Weights of a small GPT-style language model, trained from scratch on English Wikipedia: 9010 steps.
MLP neurons of a small language model. Each row is named by its layer, matrix (gate and up: input weights) and neuron, and shows model dimensions 144-239. Each number is 200 + 20 x the weight over its row's rms, rounded and kept within 0 to 999. A neuron's up and down rows have the sign that makes its largest values positive.
Before each neuron's rows, "fires on" lists the tokens most often at its 100 highest values on Wikipedia text that the model never trained on.

fires on: " Per", " per", "uz", " Con", " As"
L9.gate3398,204,185,199,207,199,203,167,206,220,168,212,233,199,220,240,201,183,200,222,195,203,200,178,168,214,200,192,187,181,212,200,212,167,193,235,180,171,223,176,196,169,198,174,194,191,196,183,166,191,208,187,186,207,217,226,201,200,190,230,231,182,221,204,192,189,172,202,200,204,218,213,230,178,194,246,170,188,216,204,181,196,194,215,208,216,232,208,202,155,170,192,205,181,192,222,231
L9.up3398,197,211,188,183,185,201,213,146,180,186,202,211,189,189,178,179,160,201,216,198,238,179,217,183,198,199,193,207,188,221,170,180,204,182,161,167,224,214,218,212,189,194,220,193,197,192,222,231,197,194,165,188,204,190,195,186,192,211,153,220,174,200,223,213,188,192,197,179,205,228,204,208,204,195,204,160,207,227,203,221,248,172,210,201,175,175,223,189,230,204,217,198,186,198,219,201

fires on: " t", "T", " T", " (T", "; T", "-t"
L9.gate783,185,193,227,215,154,240,204,215,188,187,215,201,181,207,186,228,218,188,185,211,195,195,212,174,204,201,196,190,207,187,186,161,228,219,200,228,197,190,223,177,185,263,166,216,193,181,176,240,197,168,204,234,183,202,200,176,231,183,185,187,187,180,187,216,185,199,204,171,193,219,198,195,153,164,243,157,205,184,210,241,181,210,216,205,219,212,180,247,219,255,190,205,204,234,192,198
L9.up783,189,177,213,190,210,194,165,188,208,154,173,213,186,204,200,195,197,207,211,185,227,219,180,177,213,218,176,175,205,199,205,165,198,171,191,179,168,218,204,230,187,169,178,177,178,191,163,175,188,237,166,220,220,235,218,190,207,187,177,204,230,192,233,230,244,206,225,224,251,223,194,237,177,214,210,202,216,205,192,197,195,190,205,187,213,158,203,201,201,186,200,216,196,191,192,159

fires on: " (born ", "\n\n", " (", "i (", ",", ") is a"
L9.gate2596,217,198,175,217,221,184,211,223,203,197,201,210,184,175,221,217,202,192,188,197,190,197,199,171,203,216,190,225,206,213,189,224,170,208,215,217,188,197,203,223,220,212,206,183,210,204,213,205,182,186,189,192,177,194,194,232,175,156,204,225,157,185,178,206,208,215,176,225,177,197,233,192,184,210,200,163,186,221,201,181,192,200,233,235,193,224,176,194,219,199,183,195,182,233,215,194
L9.up2596,184,201,186,229,184,184,209,171,213,193,193,214,185,203,186,193,208,201,204,190,212,166,208,186,163,206,202,202,171,210,209,207,194,204,216,222,188,213,210,207,197,186,210,184,184,209,188,158,217,186,197,182,208,213,176,238,203,202,208,231,203,183,208,201,179,212,188,200,192,196,198,193,215,205,212,216,223,190,209,179,176,193,181,185,228,201,225,208,243,171,214,207,221,174,216,174

fires on: "\n\n", "–", "\n", "\""
L9.gate2576,168,183,204,215,192,178,187,173,194,183,242,206,176,219,209,204,190,215,171,170,233,185,169,210,220,207,194,195,166,210,199,227,203,191,193,187,183,181,214,223,231,198,201,189,202,161,197,204,174,203,197,209,211,212,222,160,189,168,179,189,214,200,204,157,186,216,179,178,185,252,188,223,195,233,216,200,180,217,204,192,224,253,169,214,209,191,220,175,187,184,186,175,162,206,170,187
L9.up2576,172,183,208,230,181,204,204,188,178,209,217,197,178,178,214,202,213,137,196,214,142,186,210,184,223,172,226,203,200,208,236,215,199,178,173,216,235,211,218,214,207,198,192,224,202,195,214,201,223,206,188,191,198,183,208,225,210,205,228,220,206,154,193,200,178,205,229,197,227,217,225,226,231,213,205,226,198,188,207,190,196,216,171,232,229,233,185,236,188,215,222,207,174,218,202,172

fires on: " G", ", G", " | G", "- G", "C", "G"
L9.gate4563,203,229,201,249,200,187,203,193,210,184,200,210,194,167,180,184,185,226,208,153,198,224,205,192,207,197,195,213,195,196,169,208,209,244,169,224,212,206,209,184,223,167,178,207,179,193,223,211,182,227,234,177,183,183,172,217,190,218,184,185,203,209,192,191,211,208,178,218,207,206,187,238,205,186,198,196,175,202,227,205,184,211,233,183,200,227,199,174,172,191,180,204,222,198,168,219
L9.up4563,212,184,218,174,199,174,216,191,177,207,171,182,203,208,204,175,205,190,168,194,226,201,193,233,167,181,200,200,210,157,227,158,220,202,214,189,189,204,182,208,189,220,220,183,168,193,181,204,218,163,182,207,186,191,168,190,214,171,204,189,185,203,213,212,181,188,187,222,239,220,177,203,178,227,191,203,218,167,178,189,205,197,211,220,211,159,187,208,204,190,188,211,213,190,213,198

fires on: "\n\n", "\n", "; C"
L9.gate4505,206,220,243,229,185,196,220,187,209,215,209,202,183,198,216,195,216,188,221,162,180,204,213,237,209,199,219,231,203,202,211,179,190,242,225,188,220,235,220,226,191,215,223,215,209,188,202,195,186,217,201,237,186,219,198,186,164,160,234,196,224,199,201,219,192,215,203,216,175,217,156,222,189,190,215,189,153,214,211,199,177,205,228,187,180,232,173,184,158,206,237,195,196,214,220,157
L9.up4505,191,220,202,161,194,204,177,218,201,197,223,239,161,199,207,209,163,216,214,216,180,236,222,187,226,194,183,197,205,193,178,226,173,195,207,235,149,192,213,194,241,228,200,169,179,158,211,196,167,191,210,228,197,237,200,185,188,216,175,222,226,181,194,212,188,183,184,193,184,168,186,188,187,198,155,237,202,223,214,212,200,205,169,166,199,200,219,191,216,165,208,236,185,195,176,193

fires on: "1", "2", "; ", "–", "| ", "5"
L9.gate732,203,180,208,183,209,202,148,208,230,203,220,201,193,175,192,245,170,193,176,226,172,203,192,173,191,192,222,206,240,173,236,167,190,182,183,223,191,193,241,178,220,235,215,221,187,184,219,201,188,223,180,210,193,192,184,187,179,204,216,208,210,227,176,241,181,207,200,228,216,178,211,247,163,240,224,208,166,184,208,206,193,205,212,215,181,217,206,168,193,190,186,220,194,208,207,229
L9.up732,179,184,220,169,215,180,152,182,202,202,209,223,208,189,228,177,146,184,186,221,180,174,195,208,211,195,156,187,202,205,237,199,216,224,198,190,183,209,238,194,196,180,209,204,219,177,201,191,185,231,203,221,193,207,224,193,187,203,198,218,192,175,191,198,205,173,186,207,200,210,195,235,220,212,230,208,181,200,193,204,224,199,202,179,213,194,181,202,198,176,211,180,190,215,220,249

fires on: " V", "V", "\n", " Pr"
L9.gate4158,207,191,195,172,218,164,212,195,186,177,194,216,183,212,186,208,189,192,223,213,175,230,155,200,185,196,169,216,196,184,193,219,201,216,188,209,196,201,196,176,183,183,226,221,231,174,251,178,213,182,225,189,162,217,179,204,213,198,215,209,192,210,204,161,190,211,208,197,219,186,247,177,173,205,164,243,199,225,170,199,187,211,226,188,220,190,216,242,224,167,193,194,246,236,194,226
L9.up4158,219,181,189,222,187,203,205,181,194,203,174,188,234,191,201,176,196,220,192,197,205,221,173,237,180,231,192,233,173,210,233,183,189,219,203,222,225,211,215,219,214,194,183,207,190,197,211,213,204,225,195,236,225,214,190,207,155,214,177,175,190,241,190,221,157,206,173,187,174,170,230,197,219,202,207,202,217,210,215,210,182,178,198,162,161,196,199,196,171,209,204,223,202,202,195,187

fires on: "\n", " on the", "\n\n", " on"
L9.gate1546,219,215,204,190,173,173,199,208,189,206,182,174,159,200,220,213,222,189,199,212,197,185,215,201,189,193,218,224,210,184,197,189,185,215,220,184,193,185,217,212,164,218,195,167,203,184,203,214,164,217,216,211,200,218,221,202,194,215,241,182,199,197,206,206,177,210,191,208,215,191,177,192,184,215,193,198,230,208,229,187,182,223,189,187,208,217,165,192,213,208,206,208,150,198,200,205
L9.up1546,206,201,198,197,203,211,194,220,213,200,194,214,189,206,211,208,211,183,214,225,165,196,218,209,218,190,186,186,196,238,201,191,190,233,204,223,197,190,158,181,194,227,196,231,170,220,249,210,184,172,189,202,209,185,213,176,214,217,186,192,221,211,159,238,203,202,204,203,193,188,191,230,195,202,201,165,197,237,205,159,202,224,182,172,193,204,186,209,190,185,194,185,201,200,169,203

fires on: " g", "od", " God", " Greg", " Rud"
L9.gate2530,207,203,187,225,231,193,164,206,177,207,200,239,191,191,177,201,210,187,205,218,201,183,184,220,183,206,210,201,191,215,190,194,180,226,193,217,197,221,205,212,201,179,149,216,208,191,188,216,185,225,191,199,166,199,218,202,189,167,217,218,200,162,196,228,209,207,183,219,187,210,173,174,217,179,174,200,204,200,241,250,221,228,189,239,179,226,202,228,195,231,218,191,223,179,222,206
L9.up2530,191,257,217,180,192,189,206,209,199,202,210,189,199,172,211,212,177,233,206,202,174,194,170,200,221,201,236,184,172,190,182,220,205,179,177,186,212,196,178,174,189,211,171,169,183,184,186,197,209,193,211,161,219,209,213,208,183,185,229,215,202,186,195,228,238,229,196,182,198,212,213,221,211,205,196,196,189,227,179,203,231,200,172,196,229,201,211,170,214,217,238,240,214,182,205,220

fires on: "\n", " black"
L9.gate2415,170,210,178,200,179,207,224,218,166,245,192,200,200,175,184,193,169,177,205,208,217,187,231,225,207,223,219,223,217,173,189,190,185,228,204,207,184,179,207,171,226,197,195,208,169,191,208,200,232,230,201,211,205,208,219,212,171,162,201,198,178,200,173,202,211,218,193,213,180,229,184,223,216,209,205,201,209,225,203,152,219,181,176,207,229,197,203,195,192,215,185,175,252,210,217,216
L9.up2415,150,167,197,164,173,198,165,200,188,210,222,198,194,172,171,244,193,202,207,194,207,216,226,220,168,205,200,213,186,200,197,230,218,199,201,184,181,224,205,176,183,199,200,232,198,193,209,212,180,177,197,194,191,166,180,210,211,175,198,226,183,194,172,194,190,247,221,187,200,203,188,202,215,231,195,209,194,204,175,222,173,150,225,223,201,188,181,174,206,181,179,186,194,193,192,181

fires on: " ", " | "
L9.gate5,213,207,190,163,186,240,195,219,164,197,205,227,217,186,205,207,233,165,182,224,176,154,190,200,203,200,200,208,215,192,185,195,189,212,178,179,178,227,177,191,181,203,199,214,205,211,231,192,164,208,177,214,197,171,224,206,179,178,196,240,193,189,165,188,221,214,215,207,219,208,199,207,189,181,215,221,179,178,247,179,205,249,208,230,190,232,203,219,219,215,224,199,197,198,201,192
L9.up5,228,197,195,181,186,190,185,211,153,190,182,194,221,193,189,172,200,187,202,198,182,179,195,189,189,190,171,213,202,195,202,182,188,196,200,186,197,234,169,212,209,199,203,175,183,189,217,207,218,156,185,181,208,214,230,212,216,194,175,176,206,221,164,202,187,220,215,214,209,216,225,220,214,181,202,167,206,202,202,217,216,218,213,221,192,238,220,253,220,181,167,209,221,172,212,220

fires on: " |", "\n", "1", "k", "ed |", "|---|---|---|---|"
L9.gate1758,199,202,217,226,184,219,214,205,228,216,192,199,187,224,190,192,185,223,222,220,212,215,178,190,201,199,202,203,194,191,224,184,209,177,206,192,229,214,177,175,179,203,235,193,155,166,184,208,217,242,174,202,212,150,186,231,172,185,178,193,208,160,187,230,240,132,214,186,208,183,195,220,189,195,200,225,172,211,201,192,212,232,207,187,205,204,188,188,186,219,191,183,210,216,186,199
L9.up1758,207,202,197,176,193,174,213,196,197,172,182,212,228,226,214,182,190,207,177,186,186,187,244,178,241,191,226,208,234,210,204,206,179,235,223,188,191,183,193,219,188,227,157,240,173,175,184,171,221,209,241,206,206,209,191,209,204,220,205,191,204,173,176,168,198,164,229,226,222,214,205,203,198,216,180,182,225,211,166,184,178,216,232,216,203,191,208,223,212,183,223,198,205,218,191,244

fires on: " H", "- H", ": H", ", H", " \"H"
L9.gate1363,193,191,201,225,201,197,200,188,219,211,190,199,223,238,195,155,226,180,223,200,223,201,215,185,156,175,213,175,214,185,206,233,185,187,211,211,166,151,204,210,196,211,221,233,185,186,180,200,194,198,179,166,177,180,211,162,220,221,210,189,202,157,200,216,180,185,160,204,197,192,203,213,188,172,249,181,209,185,230,195,223,213,216,186,226,186,234,176,202,199,216,229,228,206,197,224
L9.up1363,203,191,212,226,213,188,180,211,169,199,215,219,188,173,190,202,208,199,174,189,216,209,199,174,203,172,180,194,198,211,179,181,214,218,195,231,186,231,167,234,201,233,185,202,223,199,195,237,169,173,230,178,216,226,211,205,189,181,174,188,188,177,179,221,207,223,183,176,188,197,193,211,183,188,193,196,213,187,170,201,185,220,151,196,199,206,208,196,208,166,216,211,159,215,177,216

fires on: " T", " G", " S", " C", "as", "-t"
L9.gate1267,160,228,151,200,202,216,189,181,180,192,194,191,187,197,194,204,205,186,245,186,217,203,189,192,188,209,204,205,196,201,175,176,193,221,189,227,230,207,218,195,211,229,212,218,197,176,203,196,178,198,166,214,213,180,226,179,216,187,184,201,182,173,200,246,195,196,188,217,207,212,233,171,180,209,222,180,177,235,199,206,264,197,178,185,186,168,188,204,206,240,192,202,187,209,212,180
L9.up1267,192,204,220,205,186,186,200,162,138,183,191,198,173,240,213,201,189,183,199,187,167,198,199,230,164,214,220,171,216,168,232,170,212,248,208,222,176,174,224,161,173,197,149,201,213,171,200,188,202,221,201,198,236,174,230,205,186,198,207,208,178,181,197,196,223,215,218,168,203,215,235,218,226,196,179,179,217,212,181,227,207,167,236,224,183,206,227,229,180,213,203,217,192,193,198,195

fires on: " t", "o", " h", " T", "g", "e"
L9.gate2057,170,177,202,237,196,183,157,192,220,213,187,197,148,246,191,202,222,169,235,197,171,199,225,206,216,203,216,207,207,229,180,169,227,215,201,234,199,196,232,181,229,232,182,209,185,151,161,189,162,173,227,236,175,185,213,217,200,162,173,205,199,211,203,212,219,187,177,182,222,193,215,239,200,231,222,228,206,215,206,209,238,186,215,192,176,194,183,181,201,203,198,209,193,225,224,183
L9.up2057,164,209,181,202,202,190,208,211,196,233,203,208,172,192,198,197,212,174,187,186,219,234,215,192,173,202,190,200,221,202,187,182,236,200,179,183,170,175,195,186,194,196,194,227,196,202,221,205,188,162,173,247,234,227,189,187,196,196,158,183,214,176,207,229,224,177,181,234,222,200,210,210,196,212,222,186,204,202,187,245,175,206,204,208,198,180,238,196,198,180,187,201,203,200,180,181

fires on: " |  |", " |  |  |"
L9.gate2693,222,222,193,228,215,226,185,167,220,204,203,217,180,164,174,178,194,229,179,192,164,209,207,193,201,189,205,204,187,201,197,197,182,238,198,206,213,216,212,230,229,226,236,210,213,214,217,232,196,235,193,238,195,200,185,209,196,200,195,183,201,201,221,236,188,188,240,216,194,186,196,203,208,190,200,202,153,180,184,217,203,211,207,198,194,179,210,196,198,191,231,186,184,211,243,210
L9.up2693,207,214,193,201,186,201,244,181,178,228,207,194,202,218,183,173,165,228,182,196,211,183,201,221,173,200,217,215,224,236,177,205,222,199,194,214,209,191,209,244,210,218,175,219,181,203,165,187,229,189,221,217,187,174,200,160,202,172,198,173,188,204,223,222,215,208,184,174,201,168,204,188,176,168,182,161,172,200,236,188,176,189,214,174,230,181,221,215,198,172,219,176,230,214,149,205

fires on: " ", ", ", "."
L9.gate1996,198,226,211,214,215,202,199,179,227,205,179,223,183,181,189,173,200,189,187,214,196,183,213,182,209,200,229,205,193,207,193,194,186,214,187,206,227,238,159,203,188,190,217,169,179,222,177,165,173,218,230,192,175,169,228,207,213,194,188,213,198,200,189,191,208,182,202,209,211,200,163,204,237,213,226,221,161,197,238,195,223,216,218,210,213,201,168,200,224,175,205,206,206,237,210,217
L9.up1996,176,225,178,194,179,184,168,215,204,178,210,206,207,206,194,167,178,202,186,191,186,213,211,194,195,219,187,203,218,200,157,209,186,224,179,212,181,186,190,200,212,194,173,207,170,174,211,203,209,186,193,195,204,222,191,207,209,157,179,221,206,226,190,196,166,200,192,173,174,215,178,202,186,203,182,216,237,223,209,190,181,190,221,202,164,179,209,201,191,234,226,194,186,186,194,183

fires on: "\n", " return", " | Qualification", " returned to", " and"
L9.gate4543,180,220,210,199,196,177,219,180,214,217,223,234,210,236,176,175,206,208,193,204,202,243,217,232,219,204,196,218,189,184,195,141,194,187,206,152,220,213,210,160,205,234,211,181,203,200,162,202,231,238,190,202,234,170,203,214,177,216,239,216,235,178,224,196,217,213,181,213,224,192,175,201,214,174,181,192,165,226,202,246,260,188,181,183,213,199,205,223,193,186,183,202,234,202,197,188
L9.up4543,183,186,219,190,171,209,207,230,224,132,229,187,202,229,204,175,192,236,166,179,194,227,229,208,189,184,175,210,222,224,204,201,187,187,209,196,199,211,211,202,187,211,205,189,185,205,191,230,215,200,179,158,211,189,193,191,201,203,219,183,220,234,210,195,208,191,191,234,194,174,216,200,187,192,202,214,190,184,177,174,212,198,199,206,192,162,196,175,205,196,193,169,234,207,202,255

fires on: "- G", ", G", " | G", "| G", " g"
L9.gate911,220,212,207,206,226,226,218,204,180,221,180,194,175,180,161,187,181,214,209,197,198,248,195,181,155,195,209,207,215,218,208,198,205,211,177,183,194,186,198,207,211,217,178,187,215,218,203,215,215,236,191,191,207,181,202,230,181,186,205,205,193,142,190,211,204,207,183,213,210,208,198,200,201,245,229,178,179,192,202,214,206,220,219,180,227,223,211,178,192,237,202,214,196,218,187,183
L9.up911,228,212,221,161,217,187,203,231,213,181,188,170,182,203,195,209,198,220,181,171,206,203,193,199,172,167,173,208,219,225,189,183,194,192,197,190,186,220,186,219,208,222,199,183,216,183,205,216,187,196,179,207,193,200,205,209,236,199,174,201,168,218,215,184,209,221,202,205,201,219,200,169,186,188,193,218,222,188,178,167,207,170,187,231,229,202,220,198,204,172,178,198,220,185,200,202

fires on: " |", "ed |"
L9.gate1488,199,166,170,225,155,212,179,203,173,178,172,196,203,199,165,202,195,220,243,213,204,165,191,159,210,182,167,216,196,196,181,178,215,201,175,232,246,233,187,188,223,205,200,210,142,216,166,227,207,234,197,209,162,199,161,240,206,192,171,198,178,203,196,226,180,197,163,198,204,222,204,200,199,186,195,177,197,189,218,193,231,189,202,226,173,206,183,187,202,213,230,229,174,225,257,204
L9.up1488,169,224,209,228,195,194,176,178,183,205,189,200,172,204,227,246,202,216,183,210,237,201,203,207,229,184,178,190,207,223,210,211,194,184,231,207,158,220,219,246,184,234,191,243,203,195,210,183,190,204,209,219,212,206,179,208,199,173,209,171,251,235,182,185,187,149,206,192,213,204,188,164,153,237,214,212,189,225,190,191,215,194,177,233,197,226,173,218,184,232,188,221,227,193,196,202

fires on: "\n", " El", " V"
L9.gate2289,187,202,186,226,188,163,207,217,212,191,214,221,186,221,151,199,160,196,215,202,239,218,217,197,186,219,176,172,207,159,196,245,191,231,205,212,156,175,223,198,218,210,229,167,236,229,207,189,215,228,193,229,184,213,258,198,200,221,184,214,203,195,222,158,210,216,206,207,177,232,204,209,206,199,187,235,185,247,204,231,211,185,181,184,190,189,208,169,192,217,214,188,215,225,202,208
L9.up2289,200,214,231,206,198,195,197,203,172,246,188,192,153,214,218,173,208,202,185,215,178,217,186,193,158,216,203,189,203,203,209,231,188,215,189,225,186,210,219,208,208,195,182,233,172,170,254,190,205,255,211,178,203,194,226,223,193,188,182,161,158,199,214,198,231,237,160,197,209,196,189,192,191,200,212,220,204,204,198,194,206,202,200,204,186,210,193,181,186,177,194,194,195,195,224,215

fires on: " |", "% |", "== History ==", "==History=="
L9.gate2649,185,209,202,227,213,222,187,228,222,245,188,207,184,175,155,191,188,215,220,193,200,215,178,203,223,143,209,219,204,193,223,180,192,206,201,222,237,204,185,220,212,238,218,199,202,220,207,199,215,197,222,186,196,189,176,176,216,208,189,153,214,219,196,240,179,191,214,199,232,232,199,207,190,198,200,212,174,177,224,193,204,208,219,168,193,185,193,188,202,199,205,183,185,194,245,178
L9.up2649,188,185,215,209,207,190,214,223,183,222,205,226,204,158,185,219,196,171,174,218,193,193,198,188,215,161,186,184,214,200,215,218,191,223,185,211,224,225,192,194,248,200,183,171,197,166,181,181,245,177,201,226,193,198,198,208,241,199,197,189,203,190,228,169,161,216,215,204,174,213,188,171,183,203,180,224,174,222,187,180,184,205,206,224,204,202,219,219,178,185,202,190,204,200,207,204

fires on: " \"", " (", ".", "i (", "://", "==="
L9.gate1586,224,217,190,205,206,211,223,196,213,232,195,220,182,189,210,238,231,211,174,208,212,218,212,195,206,214,201,219,175,247,223,188,201,181,186,210,185,200,228,214,203,221,188,181,197,204,200,232,207,192,203,221,214,216,185,187,193,190,217,197,220,209,165,214,223,179,195,211,211,200,188,252,165,176,220,198,159,191,199,192,174,179,210,193,197,209,210,245,183,229,191,183,189,198,204,189
L9.up1586,173,194,211,206,201,202,236,208,202,177,207,180,221,177,186,209,184,199,183,190,205,186,187,190,184,199,191,164,167,182,184,216,210,213,158,188,183,204,240,204,205,194,155,188,211,202,228,175,208,187,191,191,189,169,200,233,197,176,212,218,232,223,225,203,232,170,177,199,179,170,163,198,187,192,221,206,211,194,208,159,233,171,170,197,203,197,206,223,189,187,191,206,165,190,201,174

fires on: "–", "2", "\n\n", "\n", "| ", "1"
L9.gate3471,222,197,185,199,210,199,213,192,221,208,233,233,166,199,177,186,170,192,206,200,206,236,176,205,212,201,243,200,221,232,204,212,188,172,169,209,174,188,194,187,227,236,187,195,159,187,213,208,198,176,217,236,218,189,188,220,210,220,195,169,205,225,231,196,161,171,175,183,210,232,199,188,187,176,214,213,201,206,189,203,192,196,223,230,207,200,162,191,194,216,203,225,197,193,203,203
L9.up3471,187,217,222,159,191,193,223,226,239,186,203,187,187,165,205,194,204,180,178,246,184,224,196,200,204,187,197,168,211,195,207,187,222,228,205,179,208,186,180,202,243,231,232,212,188,215,224,192,207,203,210,203,210,176,168,253,217,206,210,221,203,197,194,175,205,201,196,213,179,186,199,234,239,210,207,179,201,223,205,208,186,216,214,191,196,200,192,218,196,188,207,183,205,188,182,202

fires on: " has", " He", ", but", ", and", ".", " With"
L9.gate1092,191,160,212,198,191,184,213,216,157,220,206,237,176,148,183,207,208,196,211,244,182,178,212,229,188,208,229,203,210,177,172,180,191,191,231,214,195,219,188,204,194,202,204,220,197,208,188,185,169,203,209,206,191,223,170,188,222,182,175,222,216,178,201,192,195,198,162,169,179,206,181,245,203,198,225,193,194,192,240,221,201,220,198,204,193,161,172,218,195,182,219,199,221,212,201,214
L9.up1092,203,221,199,228,160,203,215,238,180,188,215,160,218,199,207,210,171,190,213,161,262,189,178,216,245,210,177,202,201,213,186,214,175,213,186,223,223,179,216,186,217,203,237,175,172,161,214,204,208,194,209,196,204,205,186,187,225,183,154,241,185,198,201,178,178,213,200,203,163,245,230,222,179,190,207,216,194,220,210,203,204,198,193,176,218,177,179,199,211,229,223,216,226,216,232,200

fires on: "T", "\n", "as", "(", " t"
L9.gate430,181,203,216,234,206,195,176,179,213,177,173,213,208,233,219,161,197,215,203,200,176,213,190,183,190,168,210,202,188,215,182,185,172,187,192,162,218,215,204,224,211,227,202,206,190,196,203,223,201,199,210,207,206,202,221,197,167,181,231,181,215,218,199,236,184,212,213,226,214,219,170,201,184,179,218,191,205,189,165,202,182,192,191,213,210,232,215,255,216,216,190,193,212,226,164,194
L9.up430,164,218,215,221,209,202,232,169,187,174,220,198,195,178,177,171,171,166,197,207,228,206,218,186,206,188,188,203,208,206,222,201,193,143,163,182,199,187,181,190,201,198,223,179,179,224,188,216,208,186,194,172,180,205,145,232,221,218,166,157,246,170,217,193,206,204,194,233,221,203,208,208,166,217,187,178,184,186,187,210,220,181,218,201,205,229,204,205,194,190,203,207,184,219,230,151

fires on: " |", "it", " of", "o", " |  |"
L9.gate3503,218,197,181,173,189,239,168,209,183,210,196,224,196,201,204,176,193,215,198,181,194,179,211,208,195,190,208,213,196,196,178,199,198,153,181,195,198,196,209,183,240,208,184,191,154,205,197,231,167,191,204,199,179,196,197,171,212,189,194,162,192,160,234,209,196,151,209,167,188,219,216,231,217,199,247,214,191,177,191,182,224,222,224,133,195,188,185,165,175,194,209,195,193,194,176,182
L9.up3503,223,192,198,189,181,224,212,171,176,157,174,208,223,192,185,186,170,204,224,207,224,230,212,197,186,193,190,190,179,164,198,189,200,162,185,172,172,225,211,239,192,191,218,222,247,215,218,239,218,172,246,204,196,207,206,185,205,195,184,159,201,187,206,200,197,204,192,177,202,175,242,183,165,208,207,221,209,195,200,190,198,177,193,176,207,202,220,226,189,206,216,160,200,178,190,179

fires on: "\n", "ic", "th", "oc", "–", "it"
L9.gate2519,194,226,195,217,165,208,167,188,187,218,210,202,253,201,169,216,188,166,192,224,235,197,199,159,194,206,213,202,215,187,182,186,199,215,227,242,211,181,239,226,221,199,226,186,163,184,188,192,186,217,178,192,177,158,192,190,217,227,210,194,170,181,192,189,159,188,138,207,186,208,213,175,228,209,190,196,180,186,206,229,217,192,207,167,224,216,173,145,169,187,222,190,209,202,226,216
L9.up2519,222,208,187,226,189,174,183,204,203,200,220,199,202,210,215,182,229,216,215,209,220,195,228,221,186,237,196,182,201,219,168,196,200,205,154,182,220,162,156,202,245,207,144,244,194,162,172,198,199,230,223,224,213,168,216,218,170,168,181,192,192,197,174,170,209,269,201,222,199,213,179,203,204,178,208,213,227,210,205,224,177,190,218,231,214,223,215,185,251,206,163,195,188,218,201,208

fires on: "2", "In ", "1", " ", "| ", " In "
L9.gate3483,190,186,202,201,190,161,173,226,197,216,197,234,198,192,214,224,180,222,197,205,187,225,214,186,220,218,180,206,168,223,209,224,188,195,209,197,210,222,226,221,198,174,195,215,176,213,200,225,197,211,237,190,157,209,179,227,199,205,173,222,174,155,186,217,237,178,190,232,201,200,223,237,230,219,218,203,195,203,225,199,248,167,212,198,179,185,216,193,197,185,198,214,205,212,208,213
L9.up3483,172,199,211,202,218,228,190,159,236,209,214,185,187,183,213,218,203,195,194,195,198,170,234,231,179,197,167,150,178,235,190,187,185,219,220,212,168,224,207,168,171,210,212,197,199,210,247,212,218,233,171,169,199,220,213,191,202,215,191,202,212,195,176,179,194,191,209,208,225,208,186,182,225,204,210,181,203,189,186,238,187,163,214,151,199,211,214,215,233,211,220,196,167,213,219,225

fires on: ",", " |", "),"
L9.gate3522,196,199,228,232,220,240,201,206,171,211,157,215,220,224,170,180,182,204,177,212,194,193,184,205,223,197,181,158,239,226,186,187,165,188,228,211,181,187,170,216,245,209,201,185,196,187,184,178,195,192,207,170,182,186,147,199,185,157,177,200,195,176,173,193,194,176,190,167,193,198,178,157,148,182,226,200,218,190,222,182,177,180,187,196,206,183,170,240,216,169,180,164,199,195,209,200
L9.up3522,172,215,186,189,228,180,228,191,206,209,193,228,180,179,207,198,145,209,215,174,169,199,191,231,190,214,189,208,215,205,217,194,190,206,173,179,184,199,176,228,232,210,209,199,195,166,198,217,201,191,191,210,191,193,172,197,210,199,215,202,185,217,206,196,204,195,242,201,188,196,237,188,189,193,193,227,192,232,217,199,190,181,216,200,186,183,226,196,187,189,196,226,247,227,206,184

fires on: " G", " (", ".", " in ", " D"
L9.gate2117,195,214,190,200,217,191,236,213,201,231,187,222,215,232,187,173,191,194,180,184,224,200,162,204,227,200,231,194,209,210,223,196,195,195,188,201,193,199,227,207,206,236,220,196,193,218,207,182,191,176,205,211,174,228,195,160,226,214,188,205,220,185,211,199,180,182,207,189,196,222,237,193,169,234,176,217,199,198,186,211,198,182,189,208,187,213,175,200,222,202,227,200,164,170,195,227
L9.up2117,231,212,200,157,228,224,227,210,191,172,189,210,162,228,190,190,195,200,208,162,172,187,168,196,245,170,214,187,228,207,175,245,227,171,202,190,211,193,213,190,199,221,201,211,200,241,205,213,208,194,167,193,181,179,204,183,198,212,224,184,209,212,200,197,199,171,157,225,222,211,219,174,187,186,199,185,229,231,192,164,181,226,238,192,207,209,217,160,159,176,220,209,203,219,207,224